{
  "norm": "layernorm",
  "norm_place": "pre",
  "qk_norm": true,
  "parallel_block": false,
  "init_std_up": 0.0213,
  "lr_mult_o": 1.5,
  "lr_mult_down": 1.5,
  "beta1": 0.9,
  "warmup_steps": 0,
  "schedule": "wsd",
  "decay_fraction": 0.803,
  "decay_shape": "linear",
  "batch_tokens": 131072
}
MLP neurons of a small language model. Each row is named by its layer, matrix (up: input weights; down: output weights) and neuron, and shows model dimensions 144-399. Each number is 500 + 25 x the weight over its row's rms, rounded and kept within 0 to 999. Numbers have three digits each.
After each neuron's rows, "raises" lists the tokens whose logits its output raises most directly, leaving later layers aside.

L6.up2557:498510502448463531525535525503518507484496534476521482520489493513489500510487494531542481491489461519507509471501497483521514484543491543507509503499481523501524510501491456524532513536489546489486483496472515528545527485491477486510445488504525460526527497492529488522492506508472509506492500494523475515496485454502505474497527455489501456512520496512529569455556496492534516496487450458509485525503510468503493512487456483488513491527559463477518534540507436549522487501510510478485513481498518482484511509494489520483453480532509493541521482494488503528501520480523460508478508477484518503464527473530537485478482520453515499507520527535518489522486480475507495482497507499505464535511452508514532548490476532521494478432455504472479457523498504462503500508487474
L6.down2557:469547481502511524483500483488509469506460520530521526495522536515578503469487517507485491515510492491492505525548460501450506496519506517502504520486521524451502503465465472501509538528493545471474481494514510426520483478489515474471513477503530472551534518499479487532531510479517484465522481500487532497471502509522447498485469454458500475485484534500507519456509471522512505474481500446501509498471518515505515553481534510511511505513522497459488517521574514550501504503497489497511461537525466506465474514504493478511501501485525478499525503481500479513508547497503493474488461481525483459500539487494492582510503481541514531537497475532514491511493507450503439468497478557478527509525469492515516522471500499513488503468480530446447499528518495499553511503445508
raises: " refuses", "ises", " tells", " doesn", " has"

L6.up1981:521515516535469503459525501484473487532507504454516478515528464469525572468523530482453486552488508489467478489479482522463499517500468464492531542476534485477517456523511495500523474507503576464481496471491547527483521530468510452525473443499460461524496524500496540522539494491513482487474471475454518469520470502453505554546545450486474520496484567519502517479531536521512473484509506501514494488487505488469482539544503517499462493489510526472497557487476517455535511486502535529502535533503492531530475494479498476505515481524497441484512558550489546459532478484502455522514511514513517494468498539506500503448505510466516550514511501471522505473493483494493516505513499478528481493514503492504450499508507521496483452543519474491501484511497542492521462466515503
L6.down1981:493463499456475501508495529469492493499505488525494505529496488506530535513501458526480491486517485480504462438474500504482462491455455485467484528556492533483467510481495482544521480506521508467487500512514503531464509513545555482519508507520495495534486506484489513513512495478509477509499530519486502500495486501471509499491526475491506480510501543502498487499508546510465499532470512502549484516462488463470447564504511515499487507470520513416502560493543480506497496489450521505534493448507516520512483539517536490537516539507509533502495443510497508455528506513501478497515503509519457529513552502502528517488527499481526530498509500479492506495470473487495485492502468490496485506511529470539508506487489512468488498519459491490524502517516501534484491532509505
raises: " out", " off", " away", " down", " around"

L6.up923:528525521507514532421481521517518529482467460486495520452491527445526476446512492541460521521527513492503502510512429539513524525505488501489501505524495487530474525478490518513460491470500510513552518484520490448505465507465476479500534520526513498476485504498452518512491470488512524475489459477494453506532467508487488484476504524528466511498491481468484515477484538470554558545489457476485481495521511516509508463493542487483443504494556516525501484540519493502510471442529491456516464483504508522504509507528497513551477497539540479524558487476484527485479480477515518496505456455508499481451504520493527449502467496471525523509518555493490465505481486535499523521497489525509535527507477519477478481457494538467465500507442500507474509502469495480538499547516503
L6.down923:518494481491456466531454489497454530522456531450480474522503459461493478457546475573492523546477492482486544521530504486505516566507518517453549461525484468489513516507516488481497460458493505543498485488545491477497512485489513460537496516489496497504517480486525540455518480528483494508482491508514501488462518483499465489508504488501481482522482514506498494549463490468528524488486462523493503530552529436485499470518463468499477490471520520517548468513468491507489504485531522478508461513511515485493495505509478505481493464497492464506522478511464503521499505547516558513553485518512511494467486505545516480510506513519501481507457459506530478498543537503525525508498529481484549526500481515524495508467460505507496504454530509514517482530486499487523469495510519
raises: " board", " boards", " Board", " bodies", " Committee"

L6.up580:479521553531489520506521491553490491462479486470591535488531521458531554522517469474512518483507489514511483522498503502526531518476486491471477507514467466506480504530496502526482482473487508504521493536488500497494471503530503534485486515517502509507511523516476501516523470532479509515467496473459536494473507511541469484480519498471486478528493549501509541495464474513483528506449517462517507510487478510514520512526517470504515441465471481551496484484522439516456511517450495504482484503519477518500493504544469530522508514432509507464526471542509510501534469477510494487530475500518534560506531513503482530498512501481538493532507484512474482560469540476485490511464514540516511534471502501518466518480506504512518503478513485500538503518491516521495503527509520
L6.down580:531459449520504485503505543497531484500455515515487505510493485530507493500512505514509473504454487533509443493509505477500501543513463503557530528525490512449512509551460484513493529534507495517488448507483495532499556508501491496484492498493505457493487488526512548543452507535530550568495507494482539501521526536437478490539511441515475508520523467486508478477460512504495498521439503475511513466492491481510498540498481489512518481470496506490528473515531484516508516511459536428465486468508470511506533513441457568479472501486535464518531525488521463497468494443497506528550507502503496502527515485511497440474503500513493464501506546487500468520509526511493482501535468506453511481452479512493464538504511512463503465554514419517453492515486527543493455463522533
raises: " on", "ative", "uda", "ation", " upon"

L6.up521:511507497554473485529494525507436513490491497490509488509492484480497495502498482547530499508518473510526545511528475483535490494480483483516505460516482521476518507533487486553481505522452502509490553489509529515518480537476486499491499442486474489546481495507488502483508528477473514482522459477535491499494500511466508463503503423491477468462512465528500518480559465491498514524483483499509536521523510517555462486521484482460524458550467464523535508532518522465550500500516466436489515512539512513446491473475502539491511522506516506507459485541519503545527516508509514469484487535551539527456486468531525506485527545484545485491496474557526506465503491496494513523516503528511508533508439511504468516506505485513485487502485529462476466484508503482511493497460505
L6.down521:480527437482488509508538495532498501529484529508478482481535486488493492499470521538453529520506492491485515520515524514502505510478511508497486479520511499511534483446519492527500530500491486477527464464515448480531500481524535502493448491481484481465528535507508459527517505500459495496466537481464504561481515519481476542530490481501506508477461546529496510502518453527499473552543508461544559520508485521511508546471493523500521513471513479511441477557495505514507510513466472510531512522523481463473524509518504476494451508505545516484542514513505457449488497485505504520515481530515482497523487527510445488537500531510469533541511448516515498516491484501468481553531499499504515504519477542514542538486510476512482539520502513422456483521529527522522477499537512
raises: "ted", "ed", "ied", "ipped", "ified"

L6.up2372:484523518531528522488543507500485510499517471508449493490497508532493471441477497504468491503523499538496521483543502516498510486473512480488480507487453484493467499528501534509500450500518509505476506508536492527478481497459478498523545470513490497450492477511488518522475527497467512460533520493530511521561525491512523507502477496469483546536510476496446483466507526514484501505483485488500523538496526473506507505478506516482558447535466510508539491469518475551521529475480471480449520529455486515561471486518496486517496503509504483467511472557489510508468488497464504530429489495493494556529485513526511519514530502429483491537515473437528494514524488503491501466515519503484495489484495468506447463513454505455476504504494541506530481518503451502540475509451520
L6.down2372:462511523543557512464515449461512568518486505505543499485491502525505500510469506453512502483536475501510536494479533485487530566463477479484510472514497502526540505496493491531476443505531476559487511496511496499536480500465472498479502470483484477490444460530490468519504533523467502490475505525487516487480507471484529478536515527526532501483519495523505511500504511494488482472490514502474481519482451516448529512538520538509459527542498532508482502516487525514468534514501510494472507478516501458548503476506514493490463525501499504485512523498485503526502490481476464513519527542513495513490483520488473442487469492498502495508467458476511490487467540518518447496516466577550512496496481506499506515519479500473500466515522523493447473495478535454502503517509541
raises: " concerns", "'", "’", " offers", "'s"

L6.up602:508493523530511470477482446530478477470508508511492494530474479522487481514497509455511474462472471503473500523505496546514517479540505467522478515505471501509521457533512450478530503508509543475491468482530443552537518511499522489501512470513468496474484507478469440491434530525532469552515453491500579506514490455504469498513493461491527469498462497504540499559477468508498484477489463510510512499525511484513493512528512466485540513495506512509537499515517482459525486434479550498513499475469509449544485488486498475509525554539507520453501538507463528520489500516500476500511457477524491494494446495486537449484524538484526518505542441484516547470509502457535496514499465474467523535486518496526487503493504523501527477487470460493419500546530491500482509499521479
L6.down602:494529513456543496486484500486507500517530509452438469510494454465486516500493516532495541513499485482497478517523523490517453496574505504536506514529477498484493487517504473519491505471504498478471486497480486500503538530471491543551514477477453555499484502478499492461476485506489542522493492519532534481457490515476495492527484453489508503486543475467488496510464503483509525531467495510516511453523508465521474522491501499520491494469488467528513465501489526467492485487532522521509517478489520502550531465518500456516518512476504504467490523518511540492451497527509498488455464487517471457545506538458425527488487525510541514500504512511505484523510454489474485484484522560511536518487523496511463523516522494480493531523493514477479487515483503523514542493513461
raises: " times", "ently", "ably", "ously", "lying"

L6.up490:468516496473536450511504495505502536510483474499496517510512479498481442523520518495494476464472496519501500490534490545513538513489487493492500440468496488460506507450529486483467494487513505496490475541532524505496493513539519485471498487455509548482478481512455475488514470480502460504513533517489458488528496467504507499468526523480516445524500531499504525474464529476470529506520496488518537479460512474490531516458571498536520487479454483462482497545516507513489464567472561480485546473505479496468531501463483471498494480545559494506527504507513492502475492470498508485498494473503496498511508503507497472462501488520517531518487480507518531499479482504483475557547526487479526451415536513517501477432489502498487548494437507476490481513498475486458470485500495
L6.down490:497450488496497479525553521543542521463474521531478533498521492517457463532527530507494514481464519511505532499481508512535522472477520489492500491490464502460469500477513504497518499491512506504509452528509495502528473481479491479510533468485554548509487511523501495519486507498456468559517549492509500452529538499484518521461497501521526496492509537491518482500477523524517495487503469530520500500536476468503527485499513496501500513462477490495488447525461508517520493495477502465542482519495553454474496515476481518498546448456470496519532502466491499509530538479477519475512454469512435494498492472490502504471476478515515500498499505495510497495482561518488491474525477514535486470485508445530509505507466496556523496507493522518536479522522476504530495488517513
raises: " Palace", " residence", " clin", " palace", " Church"

L6.up1012:499475505476449507482502493515560498497516553487502508448520484537504519538522513491522511526480512489492523488524474481485487512467491499460472502501458490455526531529576526491502505485489517510502530528568543527478522478511467450496514491511512480484512529500521497522485519508483519491467489503503497515508462538505442518525552495514478461503549509518514499539534515518523486491528539518483534476523498509498492416530486456507507436499507490453477512478480488539496462491478523484491488516484486538479522503494502530513506522512468509464497505523488518515466493456481483490510520468517489530509531490484503536538482515507479544458511486496465502526523550504500456510476522535441492486512464477522457495453498508511493523487452548482563524460512514457505476557460504
L6.down1012:482479478529498526537494490476521487454558448461467496519516496470482523518480520487503518460502480505505495502483484453528496497436479479548474531513458529525562455506493491513502530500484508485445506518503545485517495504496506490509490472486493497452527475501472504486508490516534493530470476515519531518477516494479491467516550498519538494450481552527512491520472497468520502507489493499501488469475466474531530478489550491542475494509466483495501518493529507508508510515514499505495522525531496505481492496523457490482509490544496527518498539503521492482546572504516479523495555487524528499497452518512521464493499497469555518507534533500492511525524479510542476519524485523499510518498514488513506512492524488479512503478468492489456470473521504500541529465493477
raises: "es", "ement", "hold", "ory", "ens"

L6.up770:500451479474542544546446493522497471517492454516492497518536501453504523491462535502521528475497484529527464496513491564478480518483495525502510523493493482503520470515526522515509485500500492492480507518494514507493489467490489515515462496496505457560537479509510499490512491478515522489535510497459497478458483547442522448491493448473522511452501508535519493500540471513524524504489499500497449529462501485475474532511550512522521482511419493515512492483448510505494452486504567478525482485495467525533488517494522521470494533513478507491486542520487533489515441482491495518504515519486445484533500520516451515494484554525504491517531465519466545493459498497513495531482506452481470518516551508490506511500527475484544450510452480481505544488484499492472501451437524
L6.down770:501502502497484510477477499492486480477483506534474497552500509524499506541463492501501551478518467491485504501503507520500492495501541493495526469481452508522493506489482498511487494475487531459483494482541471533514480506475512478509475525495520498522511472539496469506538501483499524490448475486481516482502513479534537495502457484508494524501485490468462499524521492518536494518492493527490485459535497473488506514483497521482503479504460507499506467480471508483543508539449484510485508429481476506483505484526449488507500513449488489509474471544470453480458473525509495497526485472476469484513518481489466518454478524513505461527546505512488498488486541451533506535501500473527518486515509526479465522505555551504571482475515514518491487492493489501476535478477492
raises: "is", "ose", "issa", "aga", "isa"